config = dict(
    n_layer=15,
    d_model=192,
    n_head=6,
    n_kv_head=1,
    head_dim=32,
    d_mlp=512,
    vocab_size=4629,
    activation='swiglu',
    norm='layernorm',
    norm_place='pre',
    norm_eps=1e-05,
    positions='rope',
    rope_base=10000.0,
    rope_fraction=0.5,
    qk_norm=False,
    attn_scale=0.177,
    bias='none',
    tie_embeddings=False,
    parallel_block=True,
    init='normal',
    init_std_qkv=0.0457,
    init_std_o=0.0567,
    init_std_up=0.0654,
    init_std_down=0.0654,
    optimizer='adam_hyperball',
    lr=0.00422,
    beta1=0.9,
    weight_decay=0.0,
    lr_head=0.00524,
    grad_clip=0.5,
    warmup_steps=294,
    schedule='wsd',
    decay_fraction=1.0,
    decay_shape='linear',
    final_lr_fraction=0.05,
    batch_tokens=16384,
    seq_len=1024,
    doc_mask=True,
    train_tokens=161600000,
    steps=9864,
    dataset='wikipedia_en',
)
MLP neurons of a small language model. Each row is named by its layer, matrix (gate and up: input weights) and neuron, and shows model dimensions 64-159. Each number is 500 + 50 x the weight over its row's rms, rounded and kept within 0 to 999. Numbers have three digits each. A neuron's up and down rows have the sign that makes its largest values positive.
A block is one neuron, or neurons of one layer that tend to fire together. Before each block is what it responds to, as a language model described it from the Wikipedia text at the highest values.

Responds to: Section heading starts. First word-piece of a Wikipedia section heading right after == or ===, such as C(ritical), E(arly), Tr(ack); weaker on line-initial table pipes and list labels.
L11.gate178:517534448541512492475547470559452476459482558480507520557462563572481523600488376513542447533421526434504535500500542497384459574456491531504402459508443494478502464458521472417526594526465526573464495504500597410491477408495404453533531549498429546521528535436406465549490562535428491527
L11.up178:478463555532492453507534449570534476461594617479480538547491554571481449310629445498449467538516478594459541450514555502428444609525547566458454568461517495435482503441473471495515548526440548532554525507418540529541419460480488504366436496495509459416463520480443597444477467499516525535
L11.gate269:527472594446461513554414520469446405496429525591428536425586499466491505479444590458494479470494438496543514550480491612432519481543495465475555405441537512451478481526495491495569572543529479571513478625515572497525472503489425540493449566469422527452410464557491515580555554539488540462
L11.up269:441515571502536564433519547533475462396530456511523487489555512498468582459471540424532483512544525437645477457558427402463468510562459637452440486484527455496512503532558410440450550413446519525485539561506441563482396480486505523434515508529543495480502483501480607542476520469502473541
L11.gate376:525544499527515386539404462533473444500513566540482450495395545521492541517449519508504490551446510464472541682420471553495536518507530473466515461554486429455473577507446535441500620551431421466477528508466553445564472580537544486508510490463502430480518407542433462526518538439530435505
L11.up376:553452447528446502523479523511517486484480502476451467539512523509446567537507467543488443448464518484599460462479450578464500531478473522572532507513494371546400558403529386530515501459523545531562629548431565495579419494464441447543502575577580543522410515466452524473544496403514519500
L11.gate379:502482498440499500504519398594550552484504511564567420507549519502423571627466539542459500543418466519564395527485527613506468564421548543475469426503479454483452431455522513516530480485479538457500456503500456471536389501392564470472491515475536496464432593497578451482495531555460424419
L11.up379:518451541429501561519524468423499435482457650525549587548441458558405585499585533519517478430462413584470491521511527521458457441502553531447451481488522379530587448475446434445443535493440526460453526565494464433582514508520448441500438423560510549557418481380500467467581524548586441517

Responds to: Letter H fragments. Lone H or h tokens inside acronyms and call signs (NHL, NRHP, WJHD) or opening split words (h-ours, H-urry, h-ttps).
L4.gate252:476440492521562474483434510475500458435492573514472442495470530587511515489511380510509487444599536488499497440537515505452436461368392447587445456643548518550502457497556555561450484502494536453514522503598495509578573461409513542442500443493463433474495499462505533470393436489468516558
L4.up252:526469461480467467502600545525447442343542455459527490501486545489460508438484472471432574506537482487566574472524577588519503512407430508566426446545436530454477590493489509467461406474465443509502626559454534522476435546490502555420508475577533491521477578589458360516445490524508465518
L4.gate253:491490458579563592559464446495475445487487512492564525462455492507558478507513395509565466449519579454470519473525458559472462563598528454571512492528499508503485418501538406469499507508386611521477511461518448478483515473576526432528413441455551439544415544449471509469467435471527414552
L4.up253:509432568366584489536557456516544528451491486492486460455575504442511521543607465518489433475613465473543476546418507455451482495501436455473507393513551492430512489532440525461603461486499452546523528494441532457565470473493552518468551412416398460449553449495496519345493503629568498495
L4.gate262:533534458510463493535453507469499463505518487489548507458481469556547532568403402482483393544517508452465432494535524649463460458540562428528508510523540540492609477518524473473508515472411612556468478516487542517449466464499599421464463497522487527513532541443592429537425491539438496523
L4.up262:545479411529498480561504551511541474474502516543593530438538474594428494539540465530441447494528466543480572575495535392588516511511504480458502443431447471390474464578473503500543497531456443423465471454506581501354477518484556479499468483479428487617485512575528480432478421605487427504
L4.gate280:516591473525511459555470532421488568394519490574450461620496532421604603456518398478515521504504431476584459585484508518536394546413464477477514543535553477437465511515563524512498467456568475562416403522511518592525437578488506502483496458423517498482500502454550511528502570499474476503
L4.up280:477378407459463411567502498511548477540539526493438396527494524515502482467572469459593456441578472388586505444537507534437450487446513523515601485500488480525539532497472466410523487490423512551543490580520399463459455461483486597531529454474564512539505627416482448576512561489480476521

Responds to: Second word-piece fragments. The second token of a word split after a one- or two-letter start, as in m-om(ent), A-er(ospace), B-ou(levard), or a comma after a number's first digit, as in 4,769.
L10.gate337:493482430555506511470495487505470515457476547463506402478491575524444471574496473470564587554458445490473536502545493513529497579454491385485418484458557575518521396545581459451523507478501494432476455558465483454420560493437424593516490597493500565465487471484510462436569539514457529548
L10.up337:602529424481466490503515682513432555558494554485604534474555468517464530528570555498452505591477462543506525490487545545481526519451504479434394507488500491510461467529535547512627574493527536582490574437494480462536443502504434521454512546491593503502448453467482445514506517451502564495

Responds to: Word piece after split letter. Second word piece after a split-off initial letter, mostly m (m-obsters, m-ilestone, m-oribund); also "an" after "is" in bios, and newlines after = titles =.
L11.gate29:530543529513458406549473495437475528494409583564454536443512495598588461566498460515457597488440497476505449532602451549496464472471475435400554448465629588517455530567654486505498505470496545473497494550523550412496508422423460491466471489570449515465600491367575522441491490524530494568
L11.up29:508474501483443597481461453426500388490386445531587517430572545448600548545463516549395480530512444455523489509526453462580476506494517459526515462582497491484457384480534521522566541494530468462457497554500522548485491472434372505505482475475405567534493444477551534510462502553536505475
L11.gate39:428589459540482456476546416506401435540396576487473577497527477508536556554499547557442451559530460461532496499526494520459538461492565449400506460520582554439448500528463546454589525538524549461452574548585489428500570434419457446514445489559440509532539556460375425541560525529517571445
L11.up39:560495588461571414468500506554559516461398418560485531604448545518465461520457423545549535540572404557537459449580492395655490480554569478517446502454470494592550511561435498559614447379516461492448442464509490565507464473523473599460498527480498529596522480456490505534551472502432535477
L11.gate239:604500495458511446492468456427504495446477492583409554423465462477512491533575438551520568437503477523435514444479492464492483524482501543472544490489509483493570503537548493495510608548499498469443514524608601514464528546456503491421531482499458500507485489465479493577473583535528546452
L11.up239:575509486568524598433567552474554544563490477486395593483490506568496507539463451512540580543450614470489372573439407507444645521564514485529570526463465460466431537479511470499521485479487465501445455464478500453544471521456442428499486513463463470496513532564520455439498410486418521498
L11.gate280:550581566563521533529523505505532403534442526392464509508484528493564516520531577457374572518390464421517552474492476545485518493512542550488528467538579516494460462536533506493496541633531559618506562491563456472519445488415565491559524435549544504416422502495520592509434564496443472519
L11.up280:488424516514502410522541454498524474507543443488618529467539522556605545508502436517563459574447544556551503517459497521465415510480530597522566435526547554528397575467456561443478514496496560452611521467476440481494438545507464492599534517510568411515539501488491525488568499525570416489

Responds to: Mid-word fragments after prefixes. Short word-piece tokens that continue a word split after its first fragment, such as quarter|f|inals, comp|l|aints, v|o|id, port|ra|it.
L10.gate72:508465460479477438532502500478570555416452486477455413383486522550406553553522458454408501502514566531461536489394606410378500543501429475516519526610482500468526514437466541455534594499389466541474540523423466484459497471520496469423505447477492576536518326480429473565471560549487574463
L10.up72:527471541414561445518554429478504466516562541459502532470547554537423449425501622474525474504494500526532536511569528553438475531424502564569482424438432500473427489399486424536455570467481514522530496385539493399570476544627488411543508498552480489427525508547573543479538479584517475517